config = dict(
    norm_place='pre',
    norm_eps=1e-05,
    rope_base=10000.0,
    qk_norm=False,
    parallel_block=False,
    init='normal',
    init_std_qkv=0.0153,
    init_std_up=0.0153,
    lr=0.00937,
    lr_head=0.0048,
    schedule='wsd',
    decay_fraction=0.575,
    batch_tokens=131072,
    seq_len=1024,
    steps=6887,
)
MLP neurons of a small language model. Each row is named by its layer, matrix (gate and up: input weights) and neuron, and shows model dimensions 208-463. Each number is 500 + 25 x the weight over its row's rms, rounded and kept within 0 to 999. Numbers have three digits each. A neuron's up and down rows have the sign that makes its largest values positive.
Before each neuron's rows, "fires after" lists the tokens most often just before its 100 highest values on Wikipedia text that the model never trained on.

fires after: ".", ".\""
L7.gate1055:516468534494477493466503476500505478493510502538489486514467504530538518481462532524491493473520488478477485473524522497480470461549519484481506491532526486496500515486463492500505520493505553486553516482522484525497545511472496442472477499508502546511527469489506534520488506482488555485480467540514527473500540499507478458473476535533495535501494494450510525487520493494500504475506504485531480537487492454462557501496540480502495502460467490495489461526470516472471505534515547506480467512535445526491529500519495473500478532500546515554530507566536471491493519476505455481504561529521479482499516525539476488496495460528470537541500479540543545494526552505479529536453553495515538489509484449477512529475508486500465464499489457485474492517468530465476490519500464
L7.up1055:528490525498451501466513488501487447496501487498477490537459490546532526469482542517526504494522501517488507499525499496446500460542507495500525490547511472519516521490474493496488507510491534504539512505520501520494555497491492442480465505499518527509505527492511511525519527549534540497496467529524542459520527486518481450465508533522498531506491490475543511487509520520513504485497508461539457527459494430494535503495519473507501488457487490505470474526460493489486477508492508488503471513503470535486497513519495441480522558501537504504483507541529465490487514505483468493496540534511472487498509497530498486469536458517507510527478480535545539501511582514470526502479540497540511484477490486454504532476506505479470461517493471525491489514508534493479490494516472

fires after: "2", "1", " ", "3"
L9.gate1105:516464534520473505486516511548503543489565507534497549479473508468479496468516515573532502488477531496512461548474524509447483485545499483534530474495487465513502508479517513493502492546520535476479470472512482517523471523485469493504561475503502485503512498457504484514464514530476512493521509524514487521533503478518469531495473540491493496524524482498472472517533509546556444470538513551480517512497505509467501496517479516493515530531522512513494505507487508483474504510498479473515504481521473489466484466488488504493486497480497557484489481505476465462522526500479533515522495541476483494509530473543481524497468535521501488544469481454475487501523587510527507501484477513500506546499534473512539498496468535455493488542520523521506482552501478535464526505455534
L9.up1105:503509502492516508471550511513466497492427520500501501480546529496480525508503494522540478485516480522456515497521512537536488497503500499463478526532493504474501500467530481485511476538526536463521487511506553506493478487465451512487487497514490518510482501542482508531531500481524531499507462491530482493497522503510518516475520524455481516522476497525557493505522495487515467483492501470480472538515495507427499515479488483547482500484539487533518469504478500509490507505534513510519508490485567499515488477466435534521504515495514494516503517496524504520466530520509518486456470469474512477504480554486475490475480441514526466518504481508538525531513479523514524468528548489491489454512525496502483493480507524482529456500491566464522517534512485522552498493428489

fires after: " ", " the", " (", " |", "|", " Constitution"
L3.gate937:498441476501507523504495520503508499485502486529465484492484497519532499497513509452537470492505490476546532460478464498460493507449518522481529514500509467539498478505476514497488498533525532552536507482499458475503470522475518483500439504491544540467511461478465498481509517497470531554532494545522501501542509481535516507539479503493493472497482510555520514521461477481496526512486509481515500492450497476490489498498485530480487483490540521534485484564486551526514509519516479542517472566501501518497482497502508454495478475561507456518477499505499450500525520496534523507496503487471533524487500523465461478530491505468494476526490501501526501480519523538477478484515455459501500530494531456557501479475483488456506516512502511475496475530485473507501493518501489
L3.up937:492532523497509500476478487456472517510516500458507470479490502485476532504485508501485529526525505532487509463477431484509502516495498489507502526484454483490492498472475500476499520442506519525505463488484500437530486442523513563474452501527505542486506565521474525455525535505501474553499508526518490513477429501525498492483514517490515521489521514498486522492481503487506522473458512511489521514507487485507498470515486499526523475538524451499526505526490469478556550467490509490503534514498507479499490485521475543472483466524521491509527466513491526504467511484489505508500447459510509474457534499517493512494503499526495498497547519538535488522539458463513495545508558498535507548514488469478547493499486472510486478529476525505532476547479520530483501493489455

fires after: " ", " (", "'", "(", "-", " \""
L3.gate729:472478541501502495543524504528516513496477514461480498519499501494509492490486527475489423539516521507494499518525490524513475471457533500463502529513496493545457517505436510524427503475507462523497504505495557527544519503509501503532536557507479515511525515521488503502470507482466474500491482484528506435518528547487489458482504524511545486455470533437539558503513489498502486494458500558486502502456486504500524505499529497482483508508480479542515512537462452529516494474499505519464505502484488513493474478502450466479500527537462478545489498493547501518520514528498518480497499478515483476554545531480507518490513464546521474478534478480491524543519452509506488487498476528488488503479507504492513544510473520473467498523481496448521461468546477505493508519483521
L3.up729:473505540477526462490488476484487498487512533468464518516515496545514511499470498432477464516525496508462484536523493475437514460475491525515468523515436529492487523460505512457414501477489508518517496530501552565531471482506508468479543531476527546524483542528492523494441504482507469528504470452479510512518463511481474478449508524505510490430473525459528530525497514493472521496491521575523449504458522505503541526474508557504535495536484499504528495504495496474494447503521527495497503478512463490464491504501500498461490459552529477532462464472550502486500544484502508501482490474541504501518497487516474500513488501526518541476544527523497483495484474515497502492539517509520527501481487550487518531530456456454492502516562517471500488484511466469531525484467516

fires after: "0", "2", " number", " group", "3"
L7.gate1196:508524465497463494459473502494476498490496521517509485510506517493507525526529494508478512515488507492520458494464468529556507478486504498511474457510516475512420530511505503571447476520494528501466530496475490512503444527480514484470477502470508508463489535490482498497478545514475477496482519508506536504525455495521488511499484574499475481478531504461480481460481484479505471459479494475506526507469462548488490494481494480515536491503501550473475486477464516521459478468463509464513508505475497515517479545540513472483525470483490520467483502498498456488476475465486484478463536516505478501485504500493487471486530527493475423515501475488502503510527517504527495469507465450546520478486537495523451467483470531508485494507533514499490488508490471547512531507556517
L7.up1196:520491511589527481517550539497535506514520540489458468513529534465502513542515504499511507548528502524546540487484446463502492471516499498508499499448449559506526550494523487484497470522491512501499502517563542518531496500519494518519460514495477481538474534525506492465473524533494520514507521500471497548474507492472518512525487521481518519547519502504461501513511503446502463489477504520503482497511461483516461509501499456475492515538468452527559516494510486501599496495513526464501514471491539488485502512477494492521523484479468483505508479477501501467502499500538501488478493482486492512495485473538481550521517491496502522498472487494509528498510521530535525494522520465474472486489480471500476530517514494498523501446513493466482471561496482521535481501501517

fires after: "|", "==", "\"", "-", "===", " ("
L7.gate874:502524452493483515471515498501463535484538522521436488484484513517468507497505523491475551493491536527496502471478525499549487479489521526469522475518462499478498472482492509490475502514464486501512504499486465508479484504526489463503490560499490499534486559503519510465506538486459478510486499551467470527513520490484526530483494508466513518530503504497511425463507465488522481510536503495515515481551557513506504542492501507479494478498530538512528494556484507454536503478507514544464483458557518480470527515507546518520517535492516495456464493474488535505475470474505484477529490526517487479527466452506510515516495474519484529528457443508511505531537504515498486526530468536498498554489525493514511527503467474542519496467552483481503529471538527508461515505540495
L7.up874:510463489476479503490514472475485525502477501489462481505486479508521483465487510497490484490508547526488505509512450451488511512499511504526502495501508492490540459519505495504527455526484482458505474481504520467550498497492476474503485554525498498481452515488524493496494514544491495513541418454492520523465466505519525459493509495491491454509453496511500484483503512490491520487482525513506502479484496505479555462461477474479519497543499516499456479476502450525489448484509488482504547513492518466482465505494458468481503550510479505501510496493459530478480499495521486449471519508485515536515488571513485504518536492501508433526492521445553536521461543512518461478501516552494514492520507504476503517497501508503478520488498535505517507482496526510477512520507534

fires after: "'", " ", " (", "-", " \""
L3.gate502:524459506476483503477492498528478520518463496511498511545528504496444527467500465492505462511462511518538509528501516480532475475475479490553482497534509521516467539481509488527485439539497498504527494532520517502521469483506515489468526507505477523499538477496487536534474496516476513490509466497557550479465502517471514518453461534480451445480502478514494474483425535529535488501450514439484478505462485492514508514473523496492507511536497530512515473500519537497515507485532518478504459492472501465538512517502468521527473483534484517495424487484532470527482534512529482534455468505488486497506459520516513545495512444489465517470483469498480549520528508486490493473491523497476500510511445499538546471517493533489525493543538493506490497455462567535514472521578476
L3.up502:532503514497515506487520549514532490496505512522493471520470502554536524479488471507536528503492502515492501530516483471513516501484537525514508505521498511477469529461515467522493480542479472531525507504457509485475511483515525543534463518450509496494509495502524516472517508480490502535519510490537528498530509516486532509474497510458504502503464500530481467489503507541470457482516517501527502469485526467507513443546514540520554497500488509495500465496522526489483483519507495496535497538455502487482462485517499485516544513481533525520486495519505478503454532507511509496472494488554503511510497518495462522518510514483521509486498545534512516471506497465514483446452512464499530546479488524493471486520477497507538490493507445504491549486507459507538473509528452

fires after: ":", "==", "\n", ".", "===", " =="
L7.gate1109:494460518494532506494519501500544497536486519531519515534526528537502477468488509477469479523490480528477459494479506565461545482517510527511560489523499513500515495494559507494543532473480553468511523526518464526466518457465528472502473514473501510542490558519509533473545533495577465483508535480471503516468474437488485483477476531487492485476529512538506502513526473538517503457497480487498505492483505500502483522506540472531499516461465463514469523540446508485516480498494527493495512512533505505484525484488502471484495487486499496522501469501507451481472475486450483465516477484501546513507493510515463506503515504521458481498524492484554556518533533530500509461493551501472481486499509468441483500527538509552500472477530479522483456515481495489539463495481463
L7.up1109:531464505527495490537498508570532490492460548509523470499483502532500532530485466495460480532460477488481476547502533509490496490529503553484542491486444493511556491499514506536502503534520515480458474518528542523486573495489514454508531473514502548472540504480470485461552536522484463517498553521498498492487476510478518494524490506481539534488485497468527537480507497507515495514502473500520498504486450463463524509479521497490501512492536507522483489522507476494506530475464496518516520505528505507491498505477528504478484526502531492512448501543490474511474514516473488483480503489503467530538477547481485497463503505480496493520526502497535531549482478485514486469520509541487474529496456501493515509490514513463498462511477494550470482494487502489536519492484466

fires after: ".", ".\"", " "
L7.gate1222:502496511479489477476497491472513491509515505489478498493472464522526521479460519504542532456505531480539500464507506536506504510474480487542518486475493499522501472525517519538520521494487496448501504539527472502537556516471482484474484510508511503564517461472509453489529563518516516497454472469481457517486474501517524458473493506542487493465507484505517518541453504507502502477464468517507473487451490471503474494524497470537519498564480495514489497510538499484481494519515506520504487456507471549519534464510508494492513504533500492519504507561526529498472485519510488523516517493531497532543505508521523520468516509521552490499537477497514505520457557507488478502529518536480528501484540498489469463492515499450482505505551485509481480501468514515481493494533504
L7.up1222:548496489496492518512541483527507526492529514520484496501497507494487528505499494499502518518494515485514429470487508537516508460500449526512514484464468510537457495473485489481504500536504540514472520495537462502477560475456480496515524497500522521510482520478490491457528522545460492474507497461523510466503529516504533446505486531488495512489539500423495512510495530510506497497494537491507494555529482459467513441470524518528512523509511503513510521524494499453504518506500483483532504519451498452481524508500504523480502485537518444484491483512524488491501536514461472528468481496471490495528499513510491493481518470484528483532503516504463503487496524507487527435528518519498498512507505498530529481494455489464502478526562506473533483497426490563457462520494472

fires after: " |", "|---|---|---|", "---|---|---|---|", "|---|---|", "s"
L7.gate315:521478522508435513491504494496506493459518473470537520468555474495508457529516498473495471445505503497486463484484494488518538492508485497491489505529522481471509484480460479459482466490509511503462477481523524459515506528517479479468523487484474552493494512496505491491456463518544480526531498500521502507507446483545469460496508498504525501513534515508473489475502538548500511482517514485521521506498495528528518458516475510557495481489484531500493531478493557469491511510488540495487507498492502536523506556497471495561513472495455462495475492479522475509570455497504497521492505505537464509489496539433519481541518449499532516487472486472485506451490504501495475516476462514527508537503495486502486485476522518471506494512507447494508477505513486511514517519477463
L7.up315:547492487532487498478476467493515506518480505524517508491497459531521468549519489464500486523514508519520549496478451503464465499483517491532486495498529480459504507502523482538489543520504460510480494528511482449512528501521469493523491484502514490494509519471516515516479486549509488521538478534523510498489490537480450530483497472475486462484463517558484536498466494481475535492515507472481512455535516494513543441502491498488536533520495554503499499512501493483512525484501508506486466474510462486527506525456536527475526474528489521520489482498500468525502510501515525473494463523535483501517537500477526505502484505441522567508495519551514511480487475494480503484437478509500518482511516498476523482491418489446514514503512521540520531521446493468512516448530451

fires after: "2", "1", " his", "4"
L7.gate626:507501496499495519453511514520531480496506518505504522479467518527511535496526550456483490489547524493530515472524486473442533502571541483505498516482469498506563537504526456453557507502485489519467500501508461478492478492468483484467499501461452497500514526468494547498536477481520468512531575484487503483482517490514536535529521477487507512537547500519511496516467512481463533514503495499473501485523466436503494489492517485491477518480445527499522454497539458504495508497515501534547517517459534463495500508491504501440476487519497466556481494505453506498557516538497480497511470464501498523435490513564507503507514505477494521472502494510481523494496481496467494551497491482452561513503504479507503499552546493522507483490504510514517512485478487504524514473484497
L7.up626:458501473500476493511540536533507511534503499478521533533476487471506464495523500490501498562469526518506513518457534483498503450506521538526527497469478487481486513498534481464519488509461501518514461486544460512486475500506508506497507519460481538497494555524531501509516541512462454529511520486543488469512519478500496506480511477488476510468478508507466460510546488522503489481438501484452495484523482519515489477566515526511509485500480478519543493508489527530476468531526471520492497511541489468486518493461536487481470509505477513498537504509477494512482506491473531469485525507534483527497514515530462494495488494457494487516489512495457539507537446476491522526480458496533505494445472502467498496531528488561479518528510487508515524545481480465553517490500519

fires after: ".", ")", ").", ".\""
L3.gate665:514483477557495494518514511499519475469462483485531536516447457510487516517485527527551503473507499477520491504511536503499528502522501464508537547498560476543484502505500491493507500530477533525498482525474517529506522513481480507466514498498501467518501553494510541491517571509505517512484536491455489483554466487513500476478516531496552537470508454475529494517484530521509516500509494496523481531528503429525507492483517476502527497469468499492498501514478491480493476488516512513521506466473478532466488474525498434460504515497550485511488535530548497500487519496454485450440529508515505515468494511483522462492482479498493484515489507497486483519499580488471535500493499473521509506480496493466539514524494500482496496501466494505522501513563505463507495516469455
L3.up665:516474478553467522500521521541506488460492492482509514501449470529517536511476510528526518474515518502532504511527525495511511506542519498483531531507514474557496510495484502461542509509484514514496492528485484542512510504486482487494485513534482475504506577506494522493513563524525476485475516516454479478528465480482494443506499535494554539505498466486497477506497524522514528492516504485558460523489490478517495495483511464514528515460463508503473500498504481449457496522508495505529494488479479515503491477507496445482546493516508492484476537504528479474486530487468484467482542511477471510496476489508507473468489487512504496527485534499522505541490600484496551494511502481530483506482497466462532507522507485478511474510478496501489468541522522481504500511493463

fires after: " ", "1", "-", " (", "tempo"
L9.gate136:487505469460485503526517469482537479455515542499493483490484446496501478483510546500467494531500496493493545496483519537510449516518527553505521504479509505512491534540495514483459510522517474522532493482495488569514529489489503510485495485529549556507511489500531531527480495538505532488529499485493508528497523480485496511544498490524532484538524481455509500511474503497517505496504482477502497519514522527503508493495497515464497507512479515484468520531516435454498459495478501449515487517502493503530485477489519537509488488490481501522539475460483481510495498543509518477491481509482537462507484530524465504491479526515490532484485519523539477508502524527494565504510491538480505501468496502507530499520511462492508495539432474498509462498512449462515468496502458
L9.up136:499490495481516492501452529498499540458520555543503492510493523523503505545485515492492490432524490508518541477486520504491482472551533508494499498529509480482506477512544531525471502511485502493490521510489513528515543482493495501502498531488492458506542501505498524471536490523487509542498527473508541548526493486504499519527468479489537549467495547472469542514504494500551483498460491434490532454466485547477520507540506552507535536473445480458538490496513492502501512525437498484512531512510523527542516550497545487472528526482530489522476485524500477533518500495501509470521473459504487487501503496532510526504483498478525552484494506512522477538483520507535497506482484537490469519474455526540514531471464475542520465505499455539496526536517517531509509488542512

fires after: " ", "5", "0"
L7.gate736:494499499535466482491506515447499512481458499536483522543474485497540486513545498477539510481473490529498553465499459516523495478530515485523509530496480466545504488530468466471517455471491513473525473493512439497507466496443516515447510523500471517522539501445470486535496483457446519461506481518476541489511512502493529494500477521456488506477543460538479496527476505513501528523496517509452526520463495519452504499490486476490508502505504496485488547499491476492534492487505537458485525509503492438521451513491527527513481489531463509466532474539528501519491491481489497511453473478455492528486524547469459482461527526470498484487490548489531470496513499523538548529508495502493516503507529508484491506501508495514521507470524490472487542480479486484465461541524472
L7.up736:532498504507505515503498504517475559476526507482489513529467520495492473458491501495454479498523466514502529515477475516537481528490533497489481505480484483465463487519495518512496516485502525472531492483464492515475525457458509480430485528467509513515502486538441519469554525505510522501464513509477512523530495519555489449469470528487553508509498529491443508498502520453510494482515539512501551540491512503492512527474485486513513500489464508477444520509494485510539506492487443487512513496493514462503510534483494468495501520506476506510489468539499531491478527509481498493517462477481477471484487488474503522486514510540524503517491506483520495496514551506566484498524529485532490471532509488543501502534509428513491528443501466484503477489495477506529449471536509

fires after: " ", "1", "2", ".", "–"
L9.gate947:505485512489493483507530492536485500486505521487436528504482472494509477470481560500515518490483510511483492495422501506521528473543529514497544557483480499489569483499443480531497511466497501488520508514527480505548491510519494562532504516546520485478471511524551522507487535516534498484486493527506439508509478479509465494507525492504482533505512452512496543479463471501478517478462536491480542506461491506502503470544485504493504493494522487517496525469496485478491474511515500498512519477522482497452504493493517535516515479516493439531503485516500496454510523488501474482561497534516503507486493428495545524497476521520527432482518518498436483568493470503512476516478487505474505486510485545511490464439557528508434488470505521514542558536496491500504550502495459
L9.up947:485501506524499479513531453486505503507499505525471483504445480496504488502518484528526492476536546489491487496476528503491456515484519548526467515496462556468518530515515497498507475547541484473503548478542504477509505521500500533459496493493470523466530499514522498519481507472534493477520480525501491475502491504515468458504524490549542515507509477450539477483492509502503517537486498495500481492490442500451456518450492521494483448514533501509491520492487514542500476546521501481486510464486461486546470550504499482484513510534484511492526527527500478515486479480493489505486449543501517494506522511503524529559455504503531506481488531475520525496478450463502455518493506466513498531469486526527496500521478543557522497518485458521476498505497507418515543482533503

fires after: " ", " |", "1", "2"
L9.gate65:510500488488507535534471476498522490488483504537489475457476503495507512523517517499519462478519469503497495526484498460498501509513498523514489547521511502498540480490500533516458527488508526515456510522452476535468491528519505465484507496472504469486485490515497517496528508478495504501540492508480474501540472475507546543495484510529513529483544509520451462502517500494486476514490466531537511491503513494480476440454496479496491504515479491496441469528525460473446518526488511505476514477519508491450496524514488487498522504523478477472505538475521433520499509462493514502512514478528498465489525542518454521483481504495468495510509491542481519473498539508480512507475486490463500497521517520537521440500538487471486489510514538494472540487517483444498506436463474
L9.up65:495493479505505489497502482497501500507556525514504513487514520473504459484476471476496487559523525458549528486519485460487464484484490497495468500493506517502486505531483512500530536508536493496450488491510510499490473478518523526462524477510522474469482560531519487481492487504515521479505481482536439480494518462521490525475485498494500432444508490528501479527535476516517504489546485559508545512517491456487488462486535499489536524491501514471501477515492525521474546520537505472478512579504508504521497504453526526505461502515468538523501518505463493474504549479509488517491506511540494502520496504528485531546520519495483512505513491480504508529483460476482508501508496533510473456467474511506519487515523487492581509461482495497451521470496507528508512478500504

fires after: " ", " (", ","
L3.gate1422:456504494490497488511513489488513473516511530489478476516492517518478491509440498479466529536494518500480499535537523520484551496485480478493494511531465528477555518479492484491491489499494491545552551508491494515504528494482478506491493534530435500499497543456469496526502514480491485541523502469483560510486507540465505493473494509494501496515481503480489495497513495536508499524498498481500502473491480514515510540488490529506511515533500492530504547490475479468535473508525514492524501525483525517486490450502505520524534458513516506458484498492478503515517457489536493492495491501454513503545516493468525504509474453489501506479525522531525528491533478507496540471498481511493491526500503526507481488501489484520497486511539465471525495462492463525497514488547521
L3.up1422:424521480513497494507495492479529457548514532483482489522489478504509490476476486482498512492497531506499473517528529474517565479483496520514496480525518546466533529491497503479528486495505480485530507527507523512526506508506525489434489543507464506507486520476493490488479559462480468557505476494493510500504493507486520503477465522480472497502498493480467505521510505538490508485507511490503460440520483492506517504486504551524488508554496553496487521564477497483513462509551518551542471499493535461516495493487499484508556483549507536498526516477489477519485471503534482501485466502505472466528493510494507460520512470496498523513493548508553525495509492483492515484471486496496507505475545528478488519538488483543480499480471421481514499487515480524538491506483480

fires after: ".", ".\""
L7.gate209:531471528502497490526490469501499476503514473521474528550491484514455512484484529522519560447531495515446507471522519476484530483508495472503525547539507450514488521475454494474467517493457532493558515522509483534517526487483502473497458493481475503522514501497504531480510538508514524491470447507506551475477562505527482451463482527512554506534464487422527512496502491524514529494485512469539445538460520493481529483492483480511494549486506488487470483518459488464474466543510483486484478518534502498502487519530473440467484507533505480544501522532532480475499509488460474489514555458513479524479505498538500514525523465523494495514490547544519521532499562506503495501486516490522537478520473474458511518490509458491484487492467516490513506506469493499479498484511479
L7.up209:515479500523470463464508487489499480482481471494483510540481506520538505510482551533512497492491475483472490500505489487463521471503511462522523531564521453479525499483486518470492535493482496509529511515503487572507549476487495504521493459498485531500507503506530487533488525499486521512493470518506510455497509501540492476504494469544525547492493486447511498532524469523509508493485510481551456519455514470509537505494521479542493499468516499496454508527431486486506468514526536492471489514457475517482476505522495464516507515508539521517494516560546493526509517490485494488496518503482496510502521546506498495462512463507483508528481511594521542514492541510474554507500528486512507489503483462477475509502508480493491448521478499515481522462511519461502463505486493

fires after: "2", "3", " Released", "ab"
L7.gate1252:503488443538501520502504518487497508474480512486476521528527508519514482480480509505503536504513482506525517482506516522502473544542532511443524513499451512483505513514510514501480450504505459494481485453498498483503529522505501489502548506524488497488488519499534500500483495520505501546506506471505474497482504495497455495552448491494495502494463457517475486514498506480553499490465477523450479500498497503515477488511496472500497477509510493493475523487522464473452504545527468473520477481491531513511519539551492498479524466539495508494484499514487522504480476518460519492517511497504505510498527509466487484483436476467459494514520471481472512500512483507509438536497487470494478469480485468485489433556527591501503547502505500502490508465475476548456487520517501
L7.up1252:478481509537490487539502479500519514521530526489515478503547529537474504492496455529517462514520482458510481506509509510514530492538541527505608507471468546501500511483523527503521509485496512487493500482452481470456452487497492503526515507492478518538465512539533483488492547533463497511525518536528505488465479476484484498518458543497491538519479510484515478526492515500530525469459494461478451460528533489488489480491561512545482514528534487499513496528539494516507500525509511486527490507513541514469488529518486493501521552522493510495499533488513486510524536536528511549495485518527490478530484548497523504522509479500515499501516542518503560538517486535514522509524504531454518490482494464517487491555499486488462466490461482476468503477494483502483527501523513

fires after: ".", ".\""
L7.gate469:489478527549457527503504500512528513480493505464494503498496498481514494488503506498488536480535511465444467517510483444518501480526478459542530533498503504498497508486507552511509549497485486464507521521523468534490524498467454514478490488497485503527520500482483515496519526515515523486503507506504532468507534524499503403480542502523503483457493465448527528495512519488490488506466533478548468531492522482431538465456509496540490470472492493496498492506493505533478472535515504511509471514496467536495519520516493474511525523528551483539503475492564500523508491527469488517525502534513522501475527495517486520492498448480477462533508545538522530539472528529475533495462562494508518465521549465481534526518475465500521475533478474491486493522477506486506508474514489
L7.up469:543518503515533483466520509499446503522458454496485511520470469525525518525459510511502514493514507476436498487545525533480501483540528463498477529545476464510509509489515535484491479496487538490513505487476483488502579517463462476488504504489460482524540521489536525565444495533510508505492492506487506474471489507508514482487485485515502544488527504445514542530523484528512522489459515484538494533480500479497521506468523476547473538502515509488446497516455490471497454516507517492489486510468488537467493564513492445513457510552536503495471473538534485488445536445475495525488534522497460489508520515528440524512494453497481490509479523557524536488491529474479519512513513502496512464509472476474518522488542485501495503523497468499478487510509503477510456464504489

fires after: " ", "(", "-", "."
L3.gate849:485466517518522468501522478532492485499457505465483483506469554497499478498505505527518516502461501538506475496529489489481518473486490534469482526530514462498501542496484489518516474460503513515529547472494488553478442492500497501518542552471539536458539500528502517503501445524484507482489496501545463539543497474454492478540511494527472483492487470474516535525494510500494490486504498518504524479452545481509516461493530498533488476499471519528493492496442515513505510479483482485517521485474501507507514461526479509498500487535484501473466478511494488530498508508509460511508515515490494473580482490486443490475477456527499521503488488490494513522507495531480506498478478494478490482470512534483510475477464478480470479503478495469518494496503517507470505522536469
L3.up849:479468504486522500478473493435488487505463497514507538471500479520480485490474517474487510496520542542493460488517481537461494496485515560455521540468484499486493547507496520546500473538496532507500528523523555526508485492479487574446519533486553493487556483502484458513448489504504537524497464507520474513533497496513522546505490481469483512466535486480571497511498512523488503494514520517494529494490474502521486486509493509463496492514516480506499509482522542516513510500512511510487483523487549498473466482503481495492530486533522535535522501466510480517488505485474514481492476487453545520518496423479503546449533482474473496450508520471513525498502459481487452466529497483530492507519473514515492497500488471526498482464453523481480525525498501535469481545519496

fires after: "0", "5", "2", "7", "th"
L9.gate1445:466510515495514503504464487470555491488494520475492508510519484482488504544492539468519531467462493526492507476467567512506509472484460477496483472519545498488470499539490513472479479502504505501486470502536468474470471516502494481458506486486495527451488462524503473511494544470453499505513492507520459488539499516510472535477497515453567488486529505500488526521498528471498500489549515550543474524508532490477525498493519495482561532461514503536539513532465489479538503504467508492528521498453488487528445477482441431495574515498487513464546503495511496512467501483539492492521506477533465499473482484522483547466521517468496449484502512509504494509499505530504507495500494494544484472532477502463472493459474526519525488509476487496492476479480496497489520528530526
L9.up1445:511475516547534503495531499520513508499523527548498480504505539461439453523519483481469550495514538508490477530511510522485548519525529523532504538475507510490511513479504492500520501519501492458518512461509518516460526510459503524510475459506496458489476480519482519513489484555486530524486525526467488524480491516493478460517502525543482491536503510539463486497526509492509524471511455512501504470496518445486481556538508495503494470530478492502548480508489512537526502537471478467526549530456502492507460528475480479492514502478458526483509489483508539528516476477451508465480493501476510478487488470521481506484488491506493538490480512503471486468512473538484508502523500523498505509515510462514498466504482467491520513512459530508515515569490519487517484471531533

fires after: "0", "5", "-"
L9.gate1101:503516526517492500536546512468561456473564523519469489436520541493511508495519469468537531497514512528530467525504491473527458498500502524476483520495494495513513473496503493462479483502482485453504512530507475563493478429489513507493474505493502517501501564497489527496511479516425496473491503517520495482501474505523500481510455503515537501458442479494486553479477464536478523471539477529486479465452530464512491525548499514490513499488489501483498500541489459497448523482491481493466509486516513479522488523521500490491492488520472518513532444525498471511472488484534489483459464512523515490512472505523509519462511492505515513533496508549501499473514501486479475493514523510525518487482451493486461466490481518494526485502455539489483512498473496469488442462552518
L9.up1101:509531480485464525514512504490518526505525474508501523530493536511483501521496452530510527499503526517467472492488552459477516495508514510490495499457477546494453487494518521507543538454501527532497500497487500502483489530540521525492473531486520489508524509517453487488517497510443512490535504497526467522477518506467497463478497467527472487491481534477506522519499532522526482463478552521487501508522548476515483544475497501502483523491511487528499482527511494486538478493531464482490516478463491509506468512499549508487495491482459547479463485534437507530460498516503498497506476478461535529499513507447517519536499508518502490489526523471505489488481477581495543478479510486511519496504527509535498527497494507501562497498509520469476517501499506517517460486439499

fires after: ".", ".\""
L7.gate476:529473540542472474484490467508508473470472490469463514540486497532530514510487531503501495480526502466448493472536503496471510480503519465530547501559528443494504491466485540491494528484494481515547526484501462501533552493476446479501492457481482503557530511478530522495503517511519524496473481521499526452490537529520466462490483485532531512504510468484503515534520490512506531498496516464541461525442524471473524503497520488528486507485495510483465503526468499514481481559512520505476516520479491561526506522528503474487505528529525504510493477568529496522492564494481475494495566505486485527528492525520495491461516442525491500528477513541526546514498542501472513493462525494539509509467518494483516502512504502493469462508498482487451498493491480496500488500502493
L7.up476:526477505530467481469509496511517481490514480508470513538470474515541537486487554539512504484510496487493501483519455485495530471540511470516512540565512460478499537504497525482501494491486502514539518514497549526512543487488473473502455488482513515507541488504548497521481521487479517497456471490508518487487534482487527476489480485515550531486504486415506527514542515517520512469467510480565440500461509433477518504462536508533511494456516497522470474499461521489485468505519544509496467521501488549485478512528478462503498540527530506534504521541522481511507520506502501496492530467490496516512532519525489485488519434530482520561508542542497564512470550476471520505489536482529509478528485469488510518506502465507519466496459464494493484495482515501466483497490467

fires after: "\n", ".", " (", "-"
L3.gate288:463489515497494500499512502507501497487519479522511499493461481535483530496500531510533508501536514562493472516488485458461471487541510478511450523479497480478439518487505530522484515509467521482523508522468497543514458469465499511452483472522545550507542525508503478493516498496486500486498472499504459486571520511506537506478467492501524525495488484448493478522479490502490518499500509525503489482485544509481507548475482470495544469520469500482489494490528509539484472515507526476538468524514475461511517496517487511496550486564495519519464491525524504498484475484501478466501505522477513518523475475506487476487526479512520436524517467491491524458492507537481470503490507513509518463485527495475498442477511512523487494517488485455510475468435517530494477491497468
L3.up288:460474519497500510499501518512539495528522486518530503521439489539520537501504501498544547494536523558492463517480511491449466492527511475460477559490497469453482522469515522532517508532481495473520534492486517495520463487447492497456490457533535503510505516531489499496524553490467476483497471481516458497553504495488507504533471537521521532533485485445519509519522494467497557538519503543517515471475520491483519521480455484475552511497475488496481491492524519544519502536513548478537495549506506489512519535487476520510539479571503520515470475551511504507484484483528474460474509515461549505534491452483508469471537487483530471538525462492495490453493506495478494509488503527510521508484554522476512500485494547512506517548518504445505457481510525513550499479524466